config.yaml
vocab_size: 28790
norm_place: "pre"
norm_eps: 1e-05
parallel_block: false
init_std_qkv: 0.0234
init_std_up: 0.0234
lr: 0.000521
grad_clip: 1.0
decay_shape: "linear"
MLP neurons of a small language model. Each row is named by its layer, matrix (gate and up: input weights) and neuron, and shows model dimensions 80-175. Each number is 50 + 12 x the weight over its row's rms, rounded and kept within 0 to 99. A neuron's up and down rows have the sign that makes its largest values positive.
A block is one neuron, or neurons of one layer that tend to fire together. Before each block is what it responds to, as a language model described it from the Wikipedia text at the highest values.

Name-start tokens
L3.gate34:57 47 64 55 67 63 58 54 50 37 59 47 57 40 48 45 23 77 41 42 49 65 37 34 38 56 62 77 54 37 33 22 49 40 60 45 56 39 40 51 60 68 60 46 91 54 60 53 53 57 62 63 52 44 64 47 45 44 48 34 33 48 42 54 57 70 61 40 64 46 47 45 39 35 29 61 39 38 38 56 58 35 68 73 54 48 56 59 79 41 45 54 61 63 52 31
L3.up34:36 38 73 20 54 54 43 55 59 45 52 54 68 54 54 56 35 46 52 28 34 45 38 46 42 39 59 51 46 25 29 32 46 40 43 42 29 48 43 50 47 61 36 33 82 41 68 44 64 40 57 36 44 47 66 41 58 49 73 28 45 51 42 25 45 64 56 40 60 47 29 71 67 54 53 76 57 46 37 47 65 48 57 58 34 43 39 84 47 45 20 63 41 40 34 60
L3.gate40:64 50 78 39 65 44 67 38 66 32 51 58 45 50 65 61 43 69 46 42 45 70 34 62 45 42 54 61 58 33 36 34 62 31 39 30 47 55 71 59 52 69 72 36 55 45 56 59 70 62 51 48 56 50 48 64 37 49 54 71 51 57 61 53 61 56 68 50 48 56 49 50 41 58 49 53 41 48 43 51 44 43 45 57 47 61 61 84 45 42 41 53 43 43 72 41
L3.up40:51 68 47 45 62 47 43 45 49 62 51 61 37 36 44 42 45 77 40 38 72 12 49 47 56 70 63 30 52 57 47 59 46 42 48 44 49 49 44 53 65 31 41 47 60 47 41 52 58 54 37 51 44 39 48 57 27 42 50 47 68 68 52 59 60 55 52 44 46 46 39 51 51 37 50 44 69 44 66 35 29 44 53 49 28 52 53 64 68 52 45 65 56 32 31 54
L3.gate43:58 38 52 53 31 51 40 37 44 51 50 44 31 68 57 36 62 48 53 46 31 49 46 37 18 46 62 38 56 38 49 33 56 37 39 18 41 27 42 61 52 39 65 62 57 47 51 53 53 33 70 62 49 32 30 57 67 32 44 44 54 51 31 28 63 56 62 50 52 66 61 30 39 44 40 42 37 37 58 56 45 61 48 63 41 51 42 73 58 43 60 50 62 50 65 47
L3.up43:45 68 63 57 33 72 50 52 38 32 41 51 53 55 66 63 84 48 50 56 66 38 35 41 41 39 53 43 38 20 62 45 21 28 38 20 60 50 40 35 49 49 60 52 49 36 56 56 48 44 59 44 44 48 57 54 59 40 53 24 49 56 72 60 35 56 52 54 54 57 80 53 46 27 55 49 41 20 67 54 42 60 50 57 61 46 52 67 66 27 34 25 59 37 41 63
L3.gate192:46 55 71 52 28 66 73 63 42 40 56 57 42 33 47 57 34 61 60 44 56 49 42 49 28 59 53 57 44 41 52 37 58 52 35 37 36 37 49 46 55 49 37 48 53 36 31 59 59 52 36 70 60 56 36 47 46 49 32 57 56 58 49 68 51 53 56 44 67 44 38 61 39 37 52 44 54 42 59 49 58 29 35 49 45 60 40 60 66 50 46 60 54 47 54 31
L3.up192:53 47 60 22 40 21 42 59 35 51 61 66 45 40 59 47 54 66 48 31 67 28 42 47 57 53 54 46 45 28 60 32 76 38 44 46 44 39 54 39 44 58 30 32 51 41 42 58 50 47 64 59 53 58 44 52 38 53 43 52 73 62 42 44 48 45 72 58 73 61 55 60 53 49 61 60 63 61 69 49 46 53 36 42 43 54 38 61 54 46 40 52 41 55 39 68
L3.gate554:60 51 64 33 62 70 37 50 57 50 46 32 36 43 52 45 55 52 34 38 52 55 36 47 58 47 56 56 48 61 43 35 50 32 46 31 54 41 49 56 59 36 22 69 59 45 55 53 38 40 21 68 37 64 53 60 40 62 46 28 56 56 51 39 52 38 43 57 55 46 42 41 49 61 46 35 40 23 51 67 34 51 42 52 42 44 46 73 48 68 42 36 55 35 68 31
L3.up554:75 54 64 49 52 33 59 53 61 63 56 51 55 41 45 78 44 55 31 63 46 37 43 43 37 37 55 41 61 25 48 23 66 38 52 37 46 52 60 36 44 66 51 29 64 40 37 72 64 55 41 47 48 32 52 59 55 46 58 56 51 62 41 46 63 51 55 47 29 53 62 38 33 56 30 65 55 34 68 45 37 53 62 53 57 48 59 59 53 58 42 63 62 34 62 36
L3.gate1056:43 46 52 40 56 42 55 33 62 55 60 65 45 33 52 74 65 50 56 44 37 50 47 33 42 21 63 72 64 33 46 50 54 35 48 34 48 34 58 32 57 50 43 51 65 44 37 57 43 46 45 25 59 38 40 51 61 70 33 65 49 56 57 32 43 43 50 62 45 60 49 37 40 57 46 73 56 52 59 57 58 49 44 36 50 39 56 67 44 58 50 60 49 44 59 42
L3.up1056:31 45 72 43 34 54 50 33 49 61 65 71 62 42 50 60 47 45 31 46 54 49 54 49 69 43 55 55 36 71 55 47 54 54 12 53 31 40 38 30 44 62 39 55 57 32 59 57 64 77 35 50 53 37 51 52 57 60 67 42 40 51 36 60 78 51 70 27 49 49 43 46 48 66 58 58 63 62 61 51 54 55 56 56 41 45 42 38 38 61 50 25 68 71 55 43
L3.gate1503:52 45 68 41 52 60 51 50 58 28 57 39 42 70 43 55 65 63 56 24 52 44 44 42 37 53 59 58 54 41 51 32 50 39 69 46 43 35 54 57 46 45 48 50 74 36 45 47 44 60 66 61 52 75 66 50 66 55 53 55 43 49 75 18 56 61 40 35 60 34 66 48 50 53 42 75 51 38 59 61 50 54 50 55 45 41 51 70 62 57 35 62 48 50 64 36
L3.up1503:46 34 44 26 58 54 50 54 48 76 28 60 59 39 36 35 53 64 52 37 62 39 39 65 55 35 57 47 50 43 48 53 53 60 46 56 65 47 42 46 40 40 45 50 51 56 28 46 71 44 41 41 46 41 43 62 45 36 31 82 45 71 60 65 56 36 79 51 48 48 34 39 56 42 55 48 45 44 52 62 33 52 51 49 45 52 54 62 33 46 29 54 37 59 31 44
L3.gate1758:58 57 57 23 57 58 66 57 61 47 46 29 48 47 63 86 44 78 36 34 61 46 42 54 49 37 65 54 36 41 57 56 55 39 59 37 60 26 50 54 49 55 45 45 47 54 39 55 55 57 55 26 48 61 56 67 48 39 55 58 42 69 45 68 61 63 62 50 50 52 43 44 38 26 55 56 55 27 48 59 44 32 66 61 51 57 46 47 43 42 54 64 46 40 64 49
L3.up1758:45 48 50 31 56 43 47 40 64 59 44 30 43 51 45 63 28 80 40 33 47 49 48 48 52 58 61 47 36 35 45 40 47 32 41 37 41 40 35 69 34 40 43 41 61 57 42 65 32 54 64 34 36 47 40 81 58 43 39 49 34 67 33 59 55 41 57 45 54 60 53 41 40 69 44 58 61 46 38 53 46 27 56 73 39 51 47 67 51 56 40 65 39 41 62 22

Proper-name first tokens
L4.gate396:32 40 36 36 42 56 43 33 38 48 75 57 49 67 62 59 14 74 48 40 40 24 64 47 59 46 59 41 44 36 52 19 53 26 31 47 49 37 55 59 60 46 49 40 52 33 55 51 55 61 59 65 56 70 39 49 56 54 33 57 71 55 43 50 36 62 60 42 61 56 38 40 32 49 31 58 39 28 64 52 31 39 15 59 37 53 51 64 61 41 42 61 49 38 52 47
L4.up396:48 41 65 20 58 52 37 45 66 37 55 82 44 52 72 56 17 67 42 46 77 35 32 53 55 49 52 50 35 42 52 43 53 29 49 49 44 54 45 37 67 48 55 52 61 55 47 53 69 43 31 46 51 54 65 60 37 31 48 66 55 62 47 71 48 35 52 39 60 39 41 51 53 29 51 62 77 47 55 27 52 31 56 52 45 64 62 44 43 45 38 52 51 44 57 58
L4.gate735:43 43 57 54 44 37 58 36 56 56 62 60 66 40 69 71 32 69 31 41 35 35 54 29 63 50 68 57 44 33 57 51 50 44 37 32 50 48 69 56 39 39 72 51 67 51 45 54 65 37 64 46 46 29 64 51 60 45 33 53 66 57 26 51 57 49 71 54 69 39 52 48 36 18 59 77 61 51 70 42 25 59 50 51 32 46 53 56 60 65 42 41 56 45 53 53
L4.up735:41 55 33 56 36 41 29 40 53 77 52 58 62 30 64 51 51 36 25 36 59 55 43 40 75 66 47 48 39 57 48 51 34 50 51 25 28 35 50 38 24 44 58 46 25 50 49 45 60 53 55 47 55 50 56 68 38 27 42 55 70 61 52 79 57 64 50 57 41 41 67 43 67 51 59 58 50 52 29 67 25 32 38 25 35 37 42 36 56 56 37 32 29 37 55 59
L4.gate1347:64 57 56 40 53 31 66 34 44 52 57 66 40 43 59 65 27 50 45 31 27 36 57 61 48 57 50 49 63 45 66 38 48 29 48 47 54 31 65 64 50 42 50 57 55 49 65 41 65 49 61 56 31 32 55 62 41 50 47 46 71 55 52 45 56 44 75 73 36 58 55 54 52 37 61 46 57 59 57 39 41 48 36 42 41 52 52 44 55 42 30 62 46 38 62 61
L4.up1347:53 59 60 51 51 42 54 46 53 50 58 80 29 36 62 51 40 62 35 32 56 46 44 41 58 54 63 65 74 38 59 43 31 41 56 54 50 30 54 64 38 41 61 49 53 47 69 54 60 28 61 66 48 33 74 96 54 41 30 66 62 63 32 55 62 57 71 80 58 55 49 29 37 46 59 43 42 62 39 59 35 45 32 52 41 50 45 70 45 50 40 65 42 36 51 42
L4.gate1537:37 65 54 52 43 45 67 26 56 45 48 54 40 52 52 80 37 60 21 43 41 43 31 66 54 39 65 51 53 45 53 30 48 20 45 46 52 24 41 55 43 49 36 43 68 46 57 45 82 56 50 62 40 53 50 72 40 31 26 53 72 49 26 56 65 50 74 42 56 37 37 60 48 47 56 48 61 52 56 53 44 45 40 55 34 71 45 45 59 46 54 56 56 42 57 59
L4.up1537:50 46 60 42 49 36 58 45 54 56 44 60 38 47 49 56 16 72 12 40 59 44 51 50 54 47 48 17 59 46 48 36 59 25 61 41 55 46 60 58 56 43 63 38 59 55 49 51 71 63 53 47 36 58 57 76 37 59 24 47 65 56 37 48 73 40 46 53 46 54 41 52 37 47 29 64 62 48 54 56 49 37 58 46 58 51 44 46 54 48 46 59 86 37 51 43

Year final digits
L5.gate17:26 52 69 56 49 50 63 59 42 29 44 44 44 54 37 42 42 55 49 61 49 50 61 63 61 35 21 53 46 50 32 43 52 33 29 55 38 67 61 65 41 31 62 55 52 40 54 40 44 70 34 48 48 48 37 55 47 61 56 39 59 53 44 29 54 44 52 42 44 48 50 53 35 42 32 43 06 57 69 65 32 44 40 44 51 58 78 64 68 63 57 46 44 69 35 22
L5.up17:37 46 54 67 40 51 46 61 42 52 44 65 42 59 62 26 44 53 41 36 42 48 46 21 71 11 49 39 52 49 41 52 34 51 44 85 48 45 49 45 42 70 27 67 68 54 50 55 44 43 31 44 48 62 43 45 68 77 53 42 54 42 36 39 44 62 35 26 48 49 49 43 31 49 47 65 51 43 43 44 46 70 54 47 58 30 73 51 34 60 53 49 40 52 71 31
L5.gate699:56 55 70 26 47 41 50 51 60 31 32 58 43 56 51 53 51 57 62 54 39 53 51 60 58 47 41 75 28 39 36 50 66 66 55 45 52 52 58 63 39 48 44 48 66 55 55 44 56 45 59 61 34 46 63 45 63 48 61 49 45 38 49 39 68 45 38 44 38 38 44 36 36 36 51 47 50 58 51 53 67 51 60 40 51 54 41 55 63 56 50 45 53 41 50 46
L5.up699:50 47 32 41 51 44 50 54 52 48 40 33 47 58 40 46 51 48 63 40 68 68 23 67 36 26 37 43 59 60 50 58 40 26 35 53 43 47 66 32 42 48 67 80 68 46 45 42 41 57 34 46 44 45 50 44 52 54 73 54 85 48 35 48 52 59 44 44 46 68 51 64 54 46 74 57 32 52 54 52 65 34 42 36 78 44 63 27 55 50 74 51 34 45 20 35

Inside rare proper names
L5.gate482:56 68 51 47 42 69 57 36 37 48 54 56 60 62 43 51 55 53 43 26 51 47 72 30 61 35 39 53 54 33 32 54 50 53 46 58 50 51 59 44 68 49 52 43 50 56 38 58 35 47 61 67 58 59 62 46 65 62 63 30 78 55 41 52 46 74 52 30 43 41 41 30 58 36 24 39 38 58 69 50 45 35 53 63 50 48 61 59 52 46 34 48 51 79 62 56
L5.up482:71 69 42 56 34 51 46 56 32 64 53 38 38 30 47 59 54 54 66 40 47 37 39 48 52 52 30 30 31 54 60 55 44 45 48 42 37 49 51 33 58 45 51 49 50 48 48 36 52 33 38 42 45 48 49 70 69 27 50 46 47 60 64 59 36 52 34 23 48 61 50 27 51 51 49 60 55 44 82 43 69 47 62 56 57 49 48 40 38 51 71 53 56 38 60 45
L5.gate577:62 53 52 53 32 61 48 52 47 65 63 58 55 44 36 69 21 55 44 42 60 51 53 66 57 38 38 47 50 31 55 44 32 43 31 48 59 27 47 33 65 52 39 52 51 43 53 42 53 53 48 53 64 52 54 66 45 50 33 44 60 43 67 35 54 50 41 29 45 57 31 40 46 48 45 70 40 49 87 52 57 24 53 59 45 49 55 57 53 51 50 63 66 43 65 48
L5.up577:66 56 52 48 71 32 49 48 44 22 53 43 54 48 58 26 47 55 40 54 45 59 56 58 56 45 53 47 59 42 59 69 37 37 38 42 56 62 73 42 55 43 71 27 41 50 42 56 47 39 52 47 65 58 43 46 69 34 52 42 61 65 60 58 47 50 44 31 57 42 46 60 57 45 46 71 52 61 46 52 64 40 50 32 56 45 67 39 48 57 51 34 38 50 48 45

Year-final digits in dates
L3.gate247:54 60 48 39 59 53 60 50 41 41 36 67 70 38 44 19 64 56 33 38 66 54 60 91 50 58 56 22 53 49 68 57 52 58 84 63 77 40 64 47 63 57 56 35 68 66 44 41 42 62 57 45 63 56 49 51 47 53 29 68 35 65 67 72 62 44 32 29 45 48 63 48 24 28 44 47 60 43 71 47 50 65 57 50 56 78 52 36 61 55 43 71 74 37 44 57
L3.up247:32 50 47 50 52 42 67 46 46 46 52 61 63 59 53 18 38 52 59 54 50 63 74 44 55 71 69 38 59 68 65 45 48 73 53 48 52 41 45 74 60 50 33 57 58 59 47 41 40 68 67 38 46 54 53 44 37 56 54 69 64 45 61 36 46 49 28 45 43 52 72 43 52 55 31 17 53 51 46 32 69 49 47 49 55 44 40 60 64 48 47 56 30 32 54 70
L3.gate313:69 73 61 50 21 50 64 44 37 50 25 37 62 39 60 70 55 53 50 66 59 67 46 56 56 27 44 53 57 42 67 34 40 46 49 44 48 32 60 62 55 54 44 37 74 49 39 46 54 49 50 53 68 54 53 32 62 45 50 39 76 45 45 35 64 61 51 36 51 70 83 57 53 44 37 41 32 63 31 45 57 55 52 25 54 72 66 38 40 41 53 48 72 59 40 56
L3.up313:40 54 46 47 48 42 43 51 47 48 47 66 47 33 33 65 49 63 76 64 46 59 59 58 44 43 32 41 52 35 65 38 35 41 64 59 43 65 58 54 49 55 42 46 61 41 39 63 62 50 43 63 71 50 55 30 42 60 53 41 54 46 53 61 35 59 59 48 36 58 56 52 38 50 59 24 70 66 52 63 55 32 47 40 62 56 41 61 41 36 34 73 61 34 48 55
L3.gate573:64 56 50 32 42 53 64 42 45 54 45 16 52 53 44 72 54 45 55 54 55 70 66 73 33 54 40 46 67 53 58 32 51 58 76 42 63 44 73 48 42 55 45 37 50 77 51 65 41 56 61 60 52 51 43 45 47 41 60 44 43 30 73 64 76 67 43 46 69 60 54 53 44 62 56 28 29 59 45 45 59 42 48 64 72 48 49 53 48 59 32 56 75 54 47 45
L3.up573:72 66 56 58 45 49 64 58 40 55 62 71 25 63 45 32 58 53 55 47 58 55 67 52 42 50 38 47 85 59 65 46 47 49 64 47 44 50 49 54 52 56 44 36 56 34 49 31 51 39 55 53 60 47 36 55 43 44 47 54 44 54 55 45 60 35 47 45 38 41 50 55 58 41 50 48 52 63 34 56 31 50 30 76 42 62 43 46 65 58 40 50 84 59 62 54
L3.gate676:69 65 45 49 45 48 63 50 28 31 40 47 39 63 33 51 52 48 47 41 58 56 47 65 32 65 54 34 70 45 59 55 61 58 65 48 66 27 61 53 81 68 44 19 56 53 49 55 29 38 66 44 50 41 55 39 45 41 26 42 45 49 64 61 50 56 46 40 45 55 56 49 63 51 37 44 44 53 63 62 61 45 51 50 60 62 57 32 57 34 31 60 56 60 52 52
L3.up676:40 51 57 35 37 44 51 74 82 39 31 69 60 45 28 59 44 58 57 60 38 48 74 70 52 23 36 60 37 46 40 49 49 82 57 73 60 59 52 41 21 42 56 41 49 75 75 67 66 37 38 56 23 33 51 36 46 61 18 56 50 21 61 41 49 43 27 57 42 71 53 69 62 46 34 55 41 47 55 34 62 39 45 65 46 69 42 57 53 58 52 34 59 75 46 56
L3.gate699:44 42 20 30 34 44 58 46 42 42 46 66 54 41 47 50 43 52 49 38 58 70 55 87 75 49 30 40 62 70 39 75 64 73 60 52 47 43 61 55 62 66 61 32 54 59 41 62 37 43 64 36 53 59 28 42 60 43 32 44 46 50 62 61 76 48 54 42 70 52 45 65 50 56 59 49 30 57 41 53 68 40 42 48 58 66 56 62 50 40 52 47 71 66 54 40
L3.up699:60 47 62 60 42 57 51 39 52 27 70 46 63 45 32 44 52 52 54 49 58 63 40 28 56 42 34 61 53 63 46 38 33 44 53 47 43 46 64 56 62 60 60 59 39 50 38 38 16 56 32 38 64 66 31 39 52 48 47 46 51 48 55 53 43 90 49 26 57 48 61 24 54 50 64 49 47 45 47 31 49 37 80 61 54 48 51 34 52 53 62 65 42 75 44 47
L3.gate1802:57 47 51 50 35 58 42 46 53 55 39 45 51 63 47 50 40 33 41 48 45 43 44 67 57 37 49 41 41 48 38 59 58 57 61 57 68 45 48 50 61 55 63 41 44 58 63 49 57 46 55 37 47 57 21 32 50 39 70 45 40 45 68 54 62 26 39 32 60 44 43 48 51 44 54 42 38 35 44 50 84 50 62 54 57 38 60 54 63 69 54 67 65 51 43 49
L3.up1802:66 47 49 52 58 45 54 36 66 60 33 69 49 32 37 22 54 50 58 59 48 49 65 72 45 60 59 56 58 48 15 39 65 51 62 41 51 37 43 38 69 53 59 31 58 68 52 38 65 50 31 45 48 51 51 36 44 28 57 40 33 53 51 49 37 31 47 46 57 42 50 40 45 43 56 37 53 69 59 13 49 53 70 49 48 16 48 50 46 39 55 46 46 67 46 39
L3.gate1939:40 42 49 53 37 39 49 45 42 35 44 42 64 59 39 42 53 67 57 61 47 41 60 34 54 49 33 49 57 45 34 30 56 66 40 41 53 58 45 56 48 54 48 46 75 32 43 46 35 40 53 42 20 37 31 25 73 63 56 54 46 19 36 38 39 58 49 46 56 59 61 66 44 41 38 22 52 41 71 58 41 47 31 58 46 27 61 63 59 40 37 31 74 52 39 55
L3.up1939:47 42 29 54 44 47 39 63 51 15 52 37 47 50 70 55 56 50 64 57 55 44 50 46 47 39 53 64 42 69 55 41 41 49 43 53 69 36 36 53 53 52 70 52 59 48 62 45 57 34 37 53 55 40 51 34 57 40 56 46 61 63 73 43 49 52 45 28 22 64 59 68 43 51 78 28 46 38 50 57 53 49 50 57 61 50 19 47 62 55 74 32 47 58 57 65
L3.gate2007:87 52 39 28 51 54 46 44 47 59 32 64 65 39 53 48 68 50 57 44 54 47 46 55 47 40 58 42 39 50 51 41 70 37 29 63 52 71 52 49 52 61 53 45 45 55 29 44 45 71 40 68 49 46 32 65 53 47 56 55 35 60 62 54 54 36 30 41 48 44 61 74 38 65 48 48 46 32 36 46 53 44 53 45 57 54 68 39 50 40 74 50 63 66 72 44
L3.up2007:49 61 44 60 50 49 47 42 64 40 53 58 33 33 29 25 43 50 61 41 47 62 68 50 62 68 48 29 41 45 43 43 51 46 58 66 60 70 43 61 54 47 46 40 51 55 41 54 46 57 55 61 74 62 26 56 44 61 57 55 78 49 49 44 55 54 53 58 58 43 49 46 38 64 41 45 42 47 44 49 46 67 27 39 54 70 74 42 50 58 58 55 69 44 49 51

Year-final digits in dates
L4.gate37:63 49 53 65 38 26 44 67 44 36 43 38 51 27 61 60 43 51 52 52 65 55 54 53 56 35 43 51 54 40 44 50 38 44 29 50 67 52 60 34 54 41 54 35 52 54 63 55 50 45 50 49 64 59 50 64 58 53 49 77 67 62 51 55 57 50 80 49 41 49 57 57 49 24 50 34 67 61 66 51 36 52 40 30 33 55 65 41 65 27 36 53 46 88 37 48
L4.up37:38 54 54 65 44 33 59 50 52 54 51 69 45 38 53 35 51 57 45 31 40 44 57 61 46 64 52 37 70 34 48 49 61 57 55 44 39 48 50 50 37 30 70 44 57 82 25 32 35 47 71 51 53 36 42 49 39 39 50 57 45 43 50 51 62 55 68 77 66 50 59 53 43 42 61 43 35 50 42 39 47 19 25 36 48 39 55 51 54 58 51 54 72 62 51 28
L4.gate92:50 51 66 31 31 41 41 47 28 33 47 43 50 54 73 48 34 52 46 35 64 48 39 61 67 25 43 46 67 37 56 34 74 57 23 63 58 34 46 40 65 48 36 44 48 41 32 36 43 59 24 48 42 60 50 29 47 49 49 21 45 55 47 66 28 47 52 36 60 49 34 73 40 52 35 52 48 40 69 70 54 51 44 46 43 34 53 66 49 63 59 28 53 52 48 45
L4.up92:62 46 64 27 49 38 36 41 26 25 47 50 57 45 56 47 16 38 53 47 30 49 57 74 62 49 24 42 58 29 52 38 53 64 36 59 59 56 56 44 61 50 65 46 53 38 44 33 58 52 46 51 44 66 58 43 63 72 63 22 50 68 62 43 48 58 66 52 51 42 29 49 42 53 66 56 52 50 60 70 55 45 41 39 28 60 52 86 31 60 49 41 33 47 46 39
L4.gate1893:60 58 66 35 31 47 66 36 45 53 48 28 59 29 45 68 78 57 43 53 36 40 72 66 56 51 50 55 69 40 31 38 54 57 63 37 70 31 58 52 62 49 41 22 78 57 53 40 21 55 65 47 48 39 44 41 61 52 55 46 45 41 49 42 39 71 45 12 57 48 35 47 44 49 49 53 57 56 53 56 51 41 42 57 63 58 39 60 63 36 44 52 50 84 48 32
L4.up1893:46 35 72 58 61 52 47 55 31 38 42 44 45 36 52 51 54 63 37 61 58 39 40 51 55 41 47 45 82 39 39 45 47 56 49 58 79 41 44 67 73 36 43 35 52 69 40 65 53 56 47 34 42 65 40 37 63 40 48 36 41 49 49 56 49 40 53 33 61 53 29 35 47 44 48 61 61 62 60 42 76 51 53 33 49 53 27 51 37 38 43 54 51 74 31 35
L4.gate1949:40 34 48 50 59 49 48 54 35 38 57 55 53 53 34 31 75 55 61 55 39 16 58 57 46 53 54 43 70 47 62 38 54 54 49 47 37 44 39 56 48 42 53 65 46 45 33 54 47 57 56 55 60 52 57 33 63 27 40 57 50 57 64 34 39 46 38 51 72 39 42 60 42 55 39 40 41 50 43 41 27 38 50 54 46 57 42 61 51 31 43 71 61 45 51 36
L4.up1949:40 64 51 40 53 55 47 41 68 59 53 67 48 56 54 30 36 57 56 70 49 40 35 48 30 39 56 58 64 49 64 42 58 39 35 29 43 75 28 40 50 51 31 67 51 53 46 41 57 36 40 51 28 51 45 29 47 49 46 54 40 40 24 34 27 53 54 42 47 46 17 47 44 71 55 53 38 41 71 62 41 45 44 65 51 27 52 70 41 46 37 17 76 52 48 45